config = dict(
    rope_base=10000.0,
    attn_scale=0.125,
    bias='none',
    init_std_qkv=0.0149,
    init_std_up=0.0149,
    lr=0.00608,
    decay_fraction=0.597,
    final_lr_fraction=0.1,
    seq_len=512,
    doc_mask=False,
)
MLP neurons of a small language model. Each row is named by its layer, matrix (gate and up: input weights; down: output weights) and neuron, and shows model dimensions 0-159. Each number is 128 + 32 x the weight over its row's rms, rounded and kept within 0 to 255. Numbers have three digits each. A neuron's up and down rows have the sign that makes its largest values positive.
After each neuron's rows, "fires on" lists the tokens most often at its 100 highest values on Wikipedia text that the model never trained on.

L5.gate464:122192121172134101151106118133113119083145176134128127082210152189133117121139149136184161109115116156128131215115072179115107096132140113109128162123064119128154182148108151108170200120132119101115083117120126162171109139090133100041111146095146156054160117133150102093148170132145068120151134158163087131142068169105184144104107150073106178112173134091117110153134044121121122152097114141145145146123159107145119169119086094098105116085093055165184159134137183117119103142100124
L5.up464:095145115115166119173089122147137070083134164096159087093144155192204152144088121144109173087130087162177167118124112131111075048136096152076151132169085132126160212139119108122156138092112140122100138130128114136172105130087097120084076126066110104086164143147100086108132150149142136141183142218148159130126115157141181119121143123081089174111160116139097081184141084101144138176091149148143105072099167126118139128160125134158103178103098060142182147104147177137147084133086141
L5.down464:130141087112138162097107152144206098123139144050106035141151125068028215108085126169112138166127131118175107104113108151137099103130159149098158185061135088120114114086154108178157123151161067132086128093147139139108175175142160153177106159171133192105133123154123108143108103162126129112117073089129121110084084137095127110168097168090191114157118090143112147105154138116096101120176089126129152116114137128150140144165098109124136159082148139145112195156156129127166172133141066
fires on: "ical", "ic", "ian", "an", "e", "al"

L8.gate78:147175076073154133138108140161122122125131116123120158163122146118080117108067065137165122062095201152125084098125109144108099132156141097123120168132106112147167147115147161080126120126164099020117179074131098124089120126141184108152142063108115104097078180162134144128099106173143107088096178111167177084142106146115079129142077122127125093057142129134177155132116144102128107165110158157111209129137146155107153159140106127121056098144154181099160141170079157176125062158135153
L8.up78:183151092119096120115127183077156083129101168112147151131098062124094126147093085085162102130101143113092144091148138127072125114221125165156078153145118111176101117115065125129107066132139119125132137103100162117127057174138111126186084175113092101123139124116093154094102140158155068092090130141076141116102117120086156113125062187064121156118117096157130132104105157117159064151120146181052198210101109104173143147136123121139112123154167113138095106130094135119125077166092147
L8.down78:142093141110143163093183122134115149145136104134167149120176087126119151121142141092134166151119155141127160142063080188137143144141151175109174083144147121106120173158109131160161130132142149082141155142067119094137061126144082139192082133153110134164139107123128173154113158112160208119119103098111097106181160166108164078078150109092126159115197119149151084160141119131140138119106125115125108153130195106244151130045168120152163112089133143101146238142167116099182151146130130
fires on: "iv", "il", "m", "old", "om"

L3.gate176:131077082211182137172100045110125096052120137116107089107129081110084104183122127144134157103108104139113135135108117097118100101149172151112112109086140096125103121204157190103119040141141124131095140093070156161125160129137111056096115110160085094118053057057178126118181128139132150121126106152165165190089128132129108170118089109126086124126119152077140142145127091123136149120159100107137138146128150145104136179145183170157154137096182139124095125180163111156167119102131137
L3.up176:161076132151188121175128142133088101047101099131143096104178097106115070180127164161135126146144077114116105176125080088099133093103169146124144124120120143149140108188160161054110070114129121101069141115149170179149141138136152134100172127184135144108088156040169132127168137098149135130155177151132082151102166148088087114112129124129110168127082100122108147156144130077130154051163091088176090158107148179089145151118103162127116136183189116136136150154075089144125148074157079
L3.down176:140061170131118150123112192099184118139106100125177175116145133102116116140131129145116144106191121119132135121081163118050127112119211098085167129161095121120076113170177081101086075139170116085153116100107161115121101126182103140157167163123098128069117145132107213121163116113158149093073134150129099130140165110116144152085143107153121161147106157097134122123148086110169142098124111125166098074078141085131162182139091170080115104138216078118075105120149102165185158077178131
fires on: "ill", "ar", "ri", "arl", "ant", "ew"

L3.gate302:164128100104132125147118129067100092142116155161118149144121097082182155123133118097116131115198105182167141127129210096132086112127102193111134163140139159135146076140151117137098097142119084121140065146202146160053120106112148165148124111114092070104100159126191102097115117101152146071152109117171123142189090106127188098153144152156129188213122125118118136084070191125139128125129104119073135096174125078095072200115105165114111158181089100117162097125176156140111127109139117
L3.up302:248098136115096083137152122120112076141119123173119143123119133106129173112154121152101127099115140156144077095181112152141109146074085167145161175125116087170202127137120142144084112162084080169130106107142161136152141116190116093136171203123135114165121166124164147169165126112172100184098164150151213136072112126143121121133106145109116165156134072168185153107128086146105133075147186045164117089118123049122111121095088159140118111100127089123119128116084137152110104099119163
L3.down302:185135113083117125206119086093110137101145141153135153119119173145162121140117176121140120135090198120144129147071065171094122119084170140112142099100155102156107156137129189144106076147178158114110117117125080171140208114152097127142123127084158090085211124130137119139159135102090078126128124122102208136179061125082110197172139135140110109085118146190072109124155170125102139152153156093164149109129227122142124140159186180090116109132130180137138142132088166103117113144130144
fires on: ".", "'"

L5.gate49:175144122062175123122157063095106132183144112141192108163193188139139183113155134147141056158111148139165133109138129074090130202120157159118080166133160098113138048110105083125125097182143154140100114144138097188141113127137142126133147094091118140120128117150197091133114142132094122101159141121150192077139094092084105141124168159167118129137133116099128083146132218118125138110187092095076169114152196104162127154108116121124107123076166190132105122128162089094148107162173099
L5.up49:146142129100118103181123103166134123135094047112130153128141163150119184100135145116140088146070116176133082143148085099118063157179108144166138208124110099098164116085121109117097143145158067137136126122125130183170086073214082130144167145113167079133086120143145123118118089103165151120159162151148208082103120110150109142171120159126094173146162089153139134203081191093141138124154172090094175144086171098107083172131074102111188142147145171147138169164142122110135136115119119
L5.down49:163121093123074146151117149090078151112168070100118161073099187153126126085101160105143076087064157145110113142096148154193136173097151181060146085123139134116102137131123117134116113148159163184124151133157129183081135170054108111127111155096124107093140121102166166140210132143139149112133111131147113192128065083103105117114135146129158099158129187104108200143172145151108160182158151144137080129117164142160160105160175111055129104068134147121108072139114156103074175139149148
fires on: "."

L2.gate542:117139141140104141073167132132069166134084183139071115140123130111154114125158074134178155108090129128189103139176142148080100137090167143136098176100098156115125135164166090110163128192133155087090057122145175109162118104103130124094134169135168112159121135228076143167115125106133161154161104088118174089114121143119114086103159112135149123125109143039148108115134134131144155082147084133152155141094081123096173131146101149155168176196130149121087142175155194160078116111083207
L2.up542:149165152153147151051167130154082186122080134130081141164136091112130117117177113107161162118089144084189065116183170183064113128158142145114112119130078151121124137170119141086167122188142131073112068118128180089128170114095126130111152166137176094194150099179086109167103103102131161119129090063135174150143099135135148137170180140096104183099119109027113090139080087135123126129141170149163151109111096151061139146131115121147126132148131142117074109109125117147084107147098183
L2.down542:119111120129134086138127084133135045116149117079137117079107110083163130130109136176119121087178149156136088234101124147151113165130106122128132130143125117095084194141144097114162160150185086125139157075157117077140144121138128139133129144143097095156145091095154155135162117178200129107122146095127111144176166089145168127145150096128097133186142129040092180129123143176125156111125126064121130110066089068127095087131149163134090109110044059116093148166170094178126104092162164
fires on: "f", "p", "n", "on"

L5.gate163:117225147167091125147131139091146084118111182159075121082177080115146136082163122109142146168115135109131147136177143105116149084100142100170113105117164184126195142123187129143074130157148137162167168134155142097146152136138164127120099057101107174144133080143101133090145077047104133151100117125127165126114179114123148147080087091145072087142149136120149080083141095113057156143158107044121129140141223140115122153175166081168114129122161133163092150119146102140107117116177146
L5.up163:118148140129103187141120097139124134142143135097123110156106149131070127109117106144136121190134157110128149151218109103116124094120171094136144101152138118172170124104103159119130189200169076120189193149123133070106122145111112142116083123066111105129167109160124112106106139188083062172101133116113116053147185162168051121140107129151111137152112149110106163058137091136126097080188084076091118128102203141106110156197163138135099124126125166162195134088158100112105116154164100
L5.down163:170144131177112095056114111114137119174153140149169102153137141128099109123117140150139159148143140087093169119153137129072138136135094071121126043098141136145112131106114174201108147146122102114143112119120113134125068137112117125123174085168135181159090085121159124194117118104081145173186050117095135130125089074136108169118183157074093202169091104071089136136141203162114138136078169083168092152126138121067177154129116087096137152147100127101121161137082111150046144137096143
fires on: "as", "it", "ad", "al", "le", "ar"

L3.gate488:149082092100136112177151147104163179079147117108102142110158108139171131136143114142085093097127096100107068169143108133178101154126083134101185124133141132103175071157143162100127141149107118132134166127133175163140174097179155125133174135097101081095126165104177132083107130113089077163112187125173105114083148135181115133095194202121100109106106155139154169080153157136149125148135092071191132079089090020135174166110100128111137160118099118123126114128162203114191125122099098
L3.up488:127128061100146156192101099104152154133123161111133147142071131123159156168068103162087170192120150109188188101149119173104130126130047108091184144157125164097155179182149156100128108069078087141140114126123179142161143146126151091113145161138155062165090200092211118101069179096068097120126207162143104130119154109122146188136157120105104114161134138074158142104136144095132115134139159102133105172124146159156168178143110148161134142116120119125118158148193129104126141135131144
L3.down488:165124096147168157171118121153162165107091159118131159099158120195096061140131192099094150127087147165182109109085118104117105107146083106102124125108128140136041107103082132118121114170075098080126076146148159164100171139125132120155139192123140083126166179140096110120108122170129061100128079147102080121192058125153076069082135113092123133135108130115146115150088115093101162118168148119138116146199171073140107132135160195120104136178081142101120137128068079133128161131190104
fires on: "m", "A", "M", "C", "B", "st"

L3.gate433:092133125129128126155128141103117131153146147255191153097150115214130156145115146163148086089169103078129181129135159123105127164121139164116187184191151181087133132069139155095127158149111190112149163165147077150101132105144082113075147147154142061130121132161085103126156106105127100123170166169109078080115092071142154150127164130094146086131136155105143143103128138159124171149066150157168115118160161153128137143088123132131212160103178165156124109106153139109111094183111120
L3.up433:132135136137162132184143090124191135172156068089124136092162124114175146157086102220089087082132164157092162184094126123130138130095170152121108096106157050162131151153095132113147118127163173139143171083159153124167121086113058122130114125101148198130122127119115153178143137159143116163116120083128076136111106132151085175153122132149156116162088169136198137169114097112195053180101112160082092151068145185094128132148160163137186101122114122147123131092113126098165160074150138
L3.down433:136148139138096077130148160141181103157163072152132102126135074131101115121114090076093110124123078095136194060086158122146131168117076175160143104143096074097102119142116074102141142143095113122170108186059118146135121189144113161127142142111223141106092114134167109093103147119132149116123084088118061124164150181107089101111151110118118121132069166169133174100085104120152144120155104112155117066164174154113134137068087154094142129140185154080165085076139068120094134180136171
fires on: "rib", " can", "ri", "ict", "at", "or"

L2.gate334:054089141144078163123132146120141121061140102137066158131121150150106098086176082141109111081093159122111090142166101138158158115040113141135162105186123065137065132145137132102174120108106156092157117136122098159107103169169063137128141069108135175087139116176147131098158111152123118108132127106165100146066158187059119199122195140127072125145162095126163100131123104142057083199125085116089125133143123136135168126077140180154121133132127096108078149093122142157172144100106111
L2.up334:086051142114076140158121161147158126119154105157096155183155148114162106118156142074130101148146171108084134169139080129107126138071154127145130075129146098164091152124157160123136077094063137125189111133083100133143088069099110124121177090121132168119121091095121091106153059148136148110121100115137054155117202171093139155179184117150087121143137153163088138175067126128081050167159081103161110154153133164116143096095133127124059141134080145083119106111180132183080128122115143
L2.down334:098109116146101141122134146146032094086120189071193165111140092131121098149098139106131105097106119133176078082193128123142167101146106098138191130150169107164128131081156077169140131091104077141077116143124206198158116156127144151073122129091173136146114141127123131080067129162156120100154156120071157152151097189153074111180078166142111153147132175093125166094133123132084216122145093137119151108145139152115173114160154135166191141116076137181116144154136140103111127117120110
fires on: "pl", "ann", "ent", "ant", "re", "el"

L3.gate347:162144133071160171114148124118144098113152116114117096112125083161107176122116167153144084106107089132171119181134164167092078074152123139121153143056125145117158148148070161104105178069176153122125143140122170150149136118155152100128080182156120153106189063110120128136090088126166146135148156096110113169156114119145146049155076133093149146102204113106161173191115136168091103129097122097159151163195095104083111161100140111092093165133144084103170061140079130134122130137198065
L3.up347:157152090119193116132125125134109164079182137103157103185095112150142145147163109194127105110110147119185132148105124123134156096106093114122120183115124120125172175159075165062072175125145124186173139124141110134112115186136103099126116140144104162126219110101143158139117115097146096062190184129083164089107131098130075086137049139119194094123153090117096161152106109117114116184101048130170125135124108148089148088062103133104096129124177112064134158116072120120134118158152123
L3.down347:128146136108203118150216142109110092091106129096098131079153168127157077101110167134082083097147139222103096130131165119128164086144139169157092113153182120136133136085209119130169151221178083105081102131172158096148131119149095144197133112088179118078133097104082124115156194144162125147095123086117098135102136144155128085137120138121139101134163136129147121153109183162128161169140118200137161119114171105150140133157112066140096106134137159173161134090090090148117186129147129
fires on: "all", "z", "ography", "ch", "ill", "it"

L5.gate625:106160046171138044151109079119157182107119138105097157108087112141100148168148129132103121122165166146146184150101079155098128106091172112108134172088165139189146125164136114133103144149105103084120147089103078177087105191088145129109207144118096157107136141093146165127159102144143151088125093175038143114092091130142127131125068114184143141149132153138110116176174104117168229111125120091097161070156154095142130115120153146099139068135142140120126125126128089180139151074116084
L5.up625:154161122183086123127169089108084174100154089115107154131099094144092109113139144155130128139180087127106130123074188138107174132112159081109112205103146107166157107128141120144070122157138113127116094118112112123150124137157086110141151158116184089121073152059144153125192162108121113120160054088152102157157094138111078107106152098204141157065131153094109161204169134108154148190175064128130107172159088125146165104101132083086112158115183163180127138137108159085148189136147093
L5.down625:125109118172096151211146101096094094148115103147094132134197115103092106119077119143136126077136118095217100113152134112075159095145167148126119178194161106144156138156173132130086102128145121073163081068159154067072140131111121145070129152095155145095138126060126122152135109066126081097116095108136142117131115151089143129065117149105095125171133143149089174162131075148053087122142091111118105032153139109198166159117111148112130149090135144130096139151091136130159069116152121
fires on: "il", "ill", "arri", "inc", "arl"

L8.gate490:155184161135152213159115098071117143179103190104093153103163116155136174184145115097130158118108143116136127173143137201078101065111173114092118051161101113092149142041119098103109164143145124122137157087121153125114143146110153079097098142128117133102133113142130105172103156122168162102124103193116149139092133135115159189125127101125105107124203214102093111122159177119121119161116095146156124133129099092109089183134110137130114132094093124179144183131091103064065091168166133
L8.up490:140163111110132132132107114073074123151161156138151171169158125121064114149110125183155182098115080128158150166177176160055148113142094138069110121116155110053082131145145148088072128136136092054140131067156123178114086136159173148131095140168169120163125176127165111127122204148081130096181132125133182136137139150166155176186107135113109108099105181102118139074121109157128155153101134135109117062132150129153156132111184126111108166073112100165140193098126130064073091122123106
L8.down490:141115150134209138108074113138186117117140085124162113115123140069029109128114139145116153106103167149155112130110058154165144142138096154133180054116152139096131133119109125107094145082140106191126133078146120119063079061120195122113136105097147128113133165107130150144143094164104130157147053123102115090148096117128068076126173131080147154133135083160134183163100099151126092104145182086082079113082174148087157060147090108171083157147115167109102140137148164142158100126111094
fires on: "ic", "al", "all", "ated", "ent", " this"

L2.gate65:060163126152146176174096104086152121168171176163121118090153079122109131085131155156113177158105174128154105122135149144139139119108185088104176147159121153137122141119118159086145096108128095095135153106118133112123092143164127110121082101156139063083157157116148117144200088093107120174114087128166100120118105173150073185132124158065138124137157127108058084123102138185169092125078197110135062143159140141065173141111106122097099113069157093084109088201097153148150193110121166
L2.up65:064096138113168204100124182123096185128164174175106117104111119115134157094107116155112123133116116091174167116108145120115132105080165078051138184135156149094080141153079077062092147133133087061139135131168133116085175151161155132090153128074144198146127127068171159148148122111152121106111086151135126060107155143121099130142167142088113118100161181105139157103121136158163129158169199136132072140166122134099152203163072103146135090123125111122142094159115142109175120068102149
L2.down65:096104043118139173121178079161107007043146113099157173092196187094128129119107060130143119137110119127105119142175115095092088117134042198077119116097124163180157145163118149097076175120142142078087140125078129154133110159106120112153120147101091137146110117105080088116096179153159098132122121099117144105090145087118131146102103142102111112120163088085140182164175159097119154154119085128120077154126139127156155094131142161166129150160098180149125127151121097104158141121136111
fires on: "it", "ide", "ill", "our", "arg", "al"

L8.gate390:083177090134133148165083057128087159141142112138148177072101106133067152100124165119224127132127144135069133122080112135126123086194138135176117197127135114152125125132128171121065105158130131127163157164173125113087110132069175125135136125152102113137093142116124075140167075085087130142156069108133202075157105146148050153094141105112134103148093119123102170140101135102079133147132104154090091103099163101164087077078167138078128174094136161158167155120113117095168091142092099
L8.up390:083177087192133139155079073104134174136087125169109116083078164061108108123148118108142136117156114182133167118064165119071090104085158083135068205136000082111076124159126127154111076133131134106143137147120112118099090081154131077181141092141135157159069128100088129118151096104109108126148080098112159151154050179123104155140169126125108162114100103153103125134130137155101103122093143156082109102153124101199145139092110176135119135128137143106147121133116115102149141124119122
L8.down390:100142172134101150156108130130134145133126164150163164131158112164108105116132037140125083118110141157128138125128130117102164127103086079133021137179152129121103112145156127132097146147101158124148132106087154146102161213133193076131060168129100109144111122139143080136137102114174192097066089142182161163132202082060094140079162151155149171097173114138141159138088142113147148101052160115168082088075151115170088132153120101144091117118186171171152119118138095137105106146136147
fires on: " t", " Sup", ".", " T", " Cent", " |"

L2.gate483:164106122183121082097101124137136144162130138107116112085211136147155150096159092146139109097114127085069129128154150211072136164148154123113177142118138115191092127118064119135165119169121153107163134123150138149135074111143117116118116145134120086117121139124185143128123136106091114222095102134113075113131088115086094209128176151167162083149063117129113107172053096123190140145118160135158158147142125204144104159182109114108147111043144202129117129139156102127082110146091099
L2.up483:212143142154152080182102108099110150135158117130106157102161103143140146136126131172077079103206098121095149137124160159123150172122086068168133142060051117103158136162116128142129139213160129111173172092070118141147147148141129136178164112070137109144131172096113123094191118151119139123119178130108135163111136144161137134113213131118140118131068161078153124149090172122135112115071088161136122124109088143096114135184163119170099110078171171100138161066163094135114072172093126
L2.down483:133116114138136075078172167130182069117124116101133131048143109086124140064120125129108178136108106147112091101094167161145113132118162185152135169161087120166109123157167120088151088179109080133134179149148159117157126076095083119117146126146139129144117170118157091101081101058172073174103102095109106154111103077078119124180172167110158113119088166124165133121091108096144175081123145162141133137103106144171201140089112133102179141166134129123149199136206135118113195127184088
fires on: "r", "or", "t", "at", "x", "fer"

L3.gate18:114174149179158211161173145147124140081091094098140188087124124104125090131127163130129134088141171082109201150126119104203139115156163154155107106064090163136143064131106125043149123149099080115180179142125131069207161057161113112159096136144115095123104121082189131104137166121130167121114114158124132126124172150120150087079134103178072119110161108188129129097132136134123148174169095148109164121147147158096176134133165143096140177155122148143083102105118095108160156103169149
L3.up18:170115117122158155156172167125110081074112131069129137131115123130097150134122169179145097098174184063139165141115066109153128131149121092150132120095131170110180129063117125076173183099105112135212155169145132080182158134127119178121119138140078090194077138146135155040133143149126141162122139118121109108090113177109111072190164109126114101112134161085124144093163093109110066156123098064141161182139122177108142094178180101106180125147147151120102076159141096106142105115126097
L3.down18:081132152069123103141179115141139117163081079109083152157094148146084124130145077106088176078109113112161108171097177107152176139127146118127100117109126113107148114113123054139137118130175115135144134134113105157119114175143101166123119087186112110140083171191142109105221086154121186101122157167105083122152170152141119120133114157170089118099173102105148100094131114145084125121102051105107150108117158159127109132147095060105099143089157131058173111221175113118172203165099154
fires on: "um", "ad", "em", "ant", "as"

L8.gate348:135155083160123180175087139150086161109099140085143083138147164142096148160122100139179212138110117113127135102124095145104097117119144092186154155078180112119164195175139151090127161120133118111084158095114118151145050083166108139061105099104074159115201130156107166104136067129115121096075152114151119086158151158160073111096119131117108104110137128185098080114153132157130122141120084133108125122120171063153133148071157171138096126090086115148138163084157160125189077115133207
L8.up348:055164045116124123119073110114089106133152127071120120096166141170147198076155114124080127083135065162136165082098101129112156102108167095125179119093131112132143204167106148095121144151092131168093178125126139125145139062158123167117131133115078072128161125176081176147138098176129085115120152137164170144182175146157143125105143091161161116095099106144154168177099152167136112125174061137138174143081173109108178187151133132151069135133116125111166147108117083100168140135146090
L8.down348:151151132058139178119176143070143140122140110157125133157108127112000176134057114142098115143112118136154170147159152125182150128153167120108119128123099098124142110061113096181066131113132123096110115156128132116085137213112144090132151133115162177183094142091173116140138115095128158125131124097124106139104158077086135068141147195084181167147072189118140156130156094146124089087108123122095132089115111155183145117162092165146151183125187123154101162132175141171135108120153106
fires on: " of", "an", "al", " own", "ated", "en"

L3.gate86:133107125116116147099141136104134092138056098118146179150145160213086087124193132128093144070156195123099183116152064130124153081141040076108096155122069098166155109194086122072128163062106134081149068136112153101112130094133116145138163130119092119109125118120128137139107109164132137172133126111144087098149139182092141116119119162111142111101130150159129118118184139166113152094163064139113156121147079144147063172107121091108080151129171156089168124093059137167101100157073108
L3.up86:155112122136179084129149118132069115067080138091103146113093146166060120100088064120095151146109164125134168083146142122118158161062115127130115116162090159152155107132111154082127061084173105117138108146155141113102090136109120160072172156099099202135110141135101127121127139104110109178120129162150078099098070195131087076178144097104141149093120153134107171086143122155123102142123120203098103062136158163090117171104097111101114120135144156100152149048133079124152214091077127
L3.down86:126140167164124097188147167108098087078116122143094123092142133116079082136123169112121099119098104125118115137146176086137101078141099143148110114087104163109108172119110128088142173107146146094149041134074103146078146082075099065141097124083153146186126175108068138158103164129081142146151123099093085072161128140103097130168151112126113162127092128122138079157101114087117118114132108136114105133125117117205074152134131133164061103148104176167150220130185128096122023094122115
fires on: "ang", "om", "id", " contin", "ill", "ad"

L3.gate509:163185116134130140121119160166107171168084147142106112156106159104130092134201121109088124136116117102113141106090179099144086116111090097145129105144109105181155128178116087106144186117081181119180134127110162111147098136161093179083148120102105144155126133161103131071111091085073058134160114151171159169106125130126140136146028147138062113087151120094112056134143130122156149112178170055077179117157142147215099161139136141100132157072148091079118152173133097091116126134100160
L3.up509:181190076130106107109147171143134160102161099137125115136117135106146130080120150177146103168077108053080139151156144116121129153125098118138071170108139098156142128131124088127182137149132149181116094105076088091155124164059114192110182127098146103163122162190099124109099098084100078170175202101064107174149107174099054171177086152086122136141127144125121133103184124138109140143137153098138110065134163139128132150147095092171147143176138217145100105118114097100157099116127101
L3.down509:111094153125113118138135153072158106193172174121103119132184086163078130154128084097107158154071156150162128120140098132139191049066138101086093120081115135157136139141163190043035136108070083102133121142173155179172095103107132116093110142113146117092175156128131128105170142136130150094115132097113137092161080090134142089101126106090183111151123139082075141143139138093134136119208140125135175147094079127137089110163154137112135137160069128111169100120181158064139146115150143
fires on: "7", "om", "1", "ber", "ack", "ad"

L2.gate300:118127085120125181113122203136065112116117144115121074073073166117193166130120107095095120108118132148169189180113160156111132100095119129079159113143138127153162094139176131087169105097067112170153194148187167143198155144153150106139112148133148123122099152176147141136113155132062108209116156130116150112146127186059083153109173155161157127091101104105119142170126168139113102159127120046128160127087087132143188082133115130138130149086124185105138118061165098174117122118126097
L2.up300:119084109181173158124124131103151115083172125144171161114094149097206166101101137152089156115155104123115160184152099142081116162105104177102181071125091118136182102149160176085123107123126138076142140127140147192199123165129117128145187140100129142169136189154158089148101173151101127148092130153140145110145141107050092127141209105113096105093079090145144117174122143109106101138179115066133128132117126187149147101131086108121162163138155198080143111079162071149113115154082079
L2.down300:109108090157116128108170125178164117082169090107148150111132167165205133132145167144085113151139117160198092123126122086138101114156147130122096101113073128163088122100194101157154102085126114102145163118141131044090202159156157091054071120116209078071118162095109121105122091144128147103148133149137136120150044144119092136116109178116168118156120139083145170147154136102093134092082058109147067123108115153081145190143107116173137157106103103185158152128163145150145142132143155
fires on: "th", "d", "st", "nd", "and", "m"

L5.gate130:122157072141186149133166146140117131123203121146107164141129148140097102145106169161114177173141157087182128092145140114123082146115127095127155131133105144141161135089069097127160131099136169153165135130140096133118145095104150143187193103116193162120185235202156101135123054127071123154080187154110085081092128103052099129133142138130133127125181137172137111119113105115091155169114098119146165120180168173094185139115109143133130099106105099106115074053104172141138130109094107
L5.up130:142158094139159115137120173136142096116096140123112156110086096175092144140063155186084161066190165116088146113124118148078064121114095134123184140121138128147098117103059161113092106109154150087122123117134139093070105146168098135113132096138196140183095153101091172096102091101161090143063134144113150109062152066109122140153118158132128130085098141125112181119116137160152134187145081134120128181120105103150183121105114141124099066125131113119128131095055120174113124088012083
L5.down130:098166100194129057108131156136191125155105092145134108158110122086088085121074111086141079115125134209082103125095152151089192119124152154092142112169183146094139142136111128154113094168130084094150133087093092146188140165092100162159098114086168134174187087101145143169106158163148182155112103123112136072114141155117198119175112108108148068136134130146180140059073133134174118097137126127155099108124128132124112125113159150168088087149123110139200157125173114049115155140112163
fires on: "iv", "il", "oc", "urr", "s", "amp"

L3.gate87:133143150089131131122106138165101162073092143142079120087068125108125166117158157127159143199156105111113112161128144141098122074108149077109136160170150181145117073170131069133151154133121142108112106169109069133091129150127158162119164113156094108124178134158132133149122158048102143091152169121123153132071084103098182114085069135127105152165128147143142159128063095172210123117087195110164150154110079131111163101113094089085126217165139129174158127113159114107116036144099148
L3.up87:066081150176132130109117134147088103136127098108152117161086141097116143134142157159104100167123117120134185185097171157131142184202120137147119124136153141143161056115138100153155122150203157110067132139100161113083104088097131110105112092130123103152154155127089109155124082138126102125154055127139179125081137182117073110155165155137144174091146148135152124070139104114165137215141111131129152184159101128136125134201092091080076176184148080128109110082129150137079208133132192
L3.down87:123089125107130091144170141147134133157185148096137083099082118146206143138147135195162089143114088070080130138075117100101158191120104148136134143175172115082126099119109134149165083072174175098156132120080137075137122146123148152133139134136130139143144154134081094114114186142199089153156110086121201156165176130086122151140169152143080100115128107150103134065121106106156084159137082086104167140088187136159095109167123146138107108106128135120163101121126122144090046036186135
fires on: "f", " P", "v", "eng", "ers", "p"

L2.gate575:143131077148153077119189107130162120144170146122087184069130063116145129146119117173148152164097133106123088105136068156146110120105142060115144156130129119128169148192139192164134162088103085178074123104162133053166127154160154071147113122099106103141139127122139218153127069127088125145116208168163116090085114112106102104092090125126139084132188125137107105097095114100166143138091120147124106116115155107108143113169104114161155097128116077072137094211128062137122079106085119
L2.up575:159150096174191132118136140055123166146127140156087170101097069157144195149110090203123174141149133134156099075175125156103131098087182147095128178100131137130135103189131164166122173087149119164091112140116098114147138206171125100181094105090110083136114080066117130179175092114108157120139135176128098112047099094115143087092104144129158098144165091088099105127149170095146124124130137114135106150129084087150185101112090122191139100125140081086167123119108114111127111131055129
L2.down575:095117099113083165148212127161139103167153113105140095128234135153145134093112125131071127086129169138155126099142092126118200104175182161139152143149177116165130149097072130117130091140171141095108125091110157164135113105099075123077143095142174118102116123073123120200078220136148119084097131128130055110130150100122178119100058135160121123112162145057079109122124161119120127080170124145177113129090136146136122133109114172137161163175117158109134126107097071125153160168079094
fires on: "it", "ver", "mer", "O", "ill", "eb"

L8.gate523:184122112135124124145093170139110118187101137102102124184076110126086116144149143079086123163085096093176101119121045113137161122142135091066154109103143146134148133121164123185134162108154148102123145126131118187122128149160159119120071126110133189117129116148133154145098082103157164121169189148112113014054025172151131124123143142146177158093117107165157089150128172111141077101151100099096132187195130124115114090125136159100089164122126154099135091057108134109107098106165119
L8.up523:198092123080150084137127162129154100208102113132121136122127092131136123069151146117084098181172124131096137108122198153094138180158159102090114190099179105190123133125124170125064108114102157117115133144142101159146104160114153130120128134111119062098135102097203157030120153128147137109129162136138132057133159157148115197107158132089079171114154092158184127138148174146123169149123143161105139121134140138107173141155122171138062119202134069082162089091118134070099133126142140
L8.down523:205120145138127177170174164155161147211126119094121120143115167084133121160101093110095110218093143128180089091194068122097116107111122112200130107103077132132130104100146110112151110138163163101082121129124123135068138147115108088174114149077082145075122147140114109195134159092105136125187086133102132119112068134071095077106129188144097149127128136107123116150107135102140075100124115128144138146165043117056136103087124117122096122126178166061141111080148152119130126172130089
fires on: "\n", "==", "R", "j"

L5.gate542:137109102182138145099179105164162138106090131205150202120114159156165153156085154021148081163106073108126152199153068109121121148052144099111135104119129186160154123095089088130197093115169171137104098123111119152072096154161166110159175139141133159121147109177103105163079136131097110126099175128157195124117148140123150207112156075097125130123216148123110103152127114109100099100151109110093145101132121152144115142139126181137115113138180095138152148141119123161115154105163154
L5.up542:147105093156054170115164151117107110103169147151142192126175126127137155107151143107155098144175075089115164198208144090128177157089152107102112093053092124124122118138128155120132068136105150149147138139128142123154093170158105124183112128125156132115141102143149116146092124108103120154112097142130119122129181121134134157130078074072112083147163125115161188145141109117066101130136159055110214113144128114086074040106130202137094115173119162117128121128044153115109075140130172
L5.down542:113194073177095140138139167185100163156096185089213111131182134187182156125122171116147110180128141192205134084132114133130113059139092159173123112085099131093138128115072170063142110117123181155125077106129106164123114109092109097153135174109161176150103111083153092163116132103158114124152152132168130122111140097164141106163130112133174205130149068113175141108113093131062136139146180158121132110051118129132125138105142064121122137127154165088157123083127111148115127118157145
fires on: "al", "el", "ent", "lex", "ail"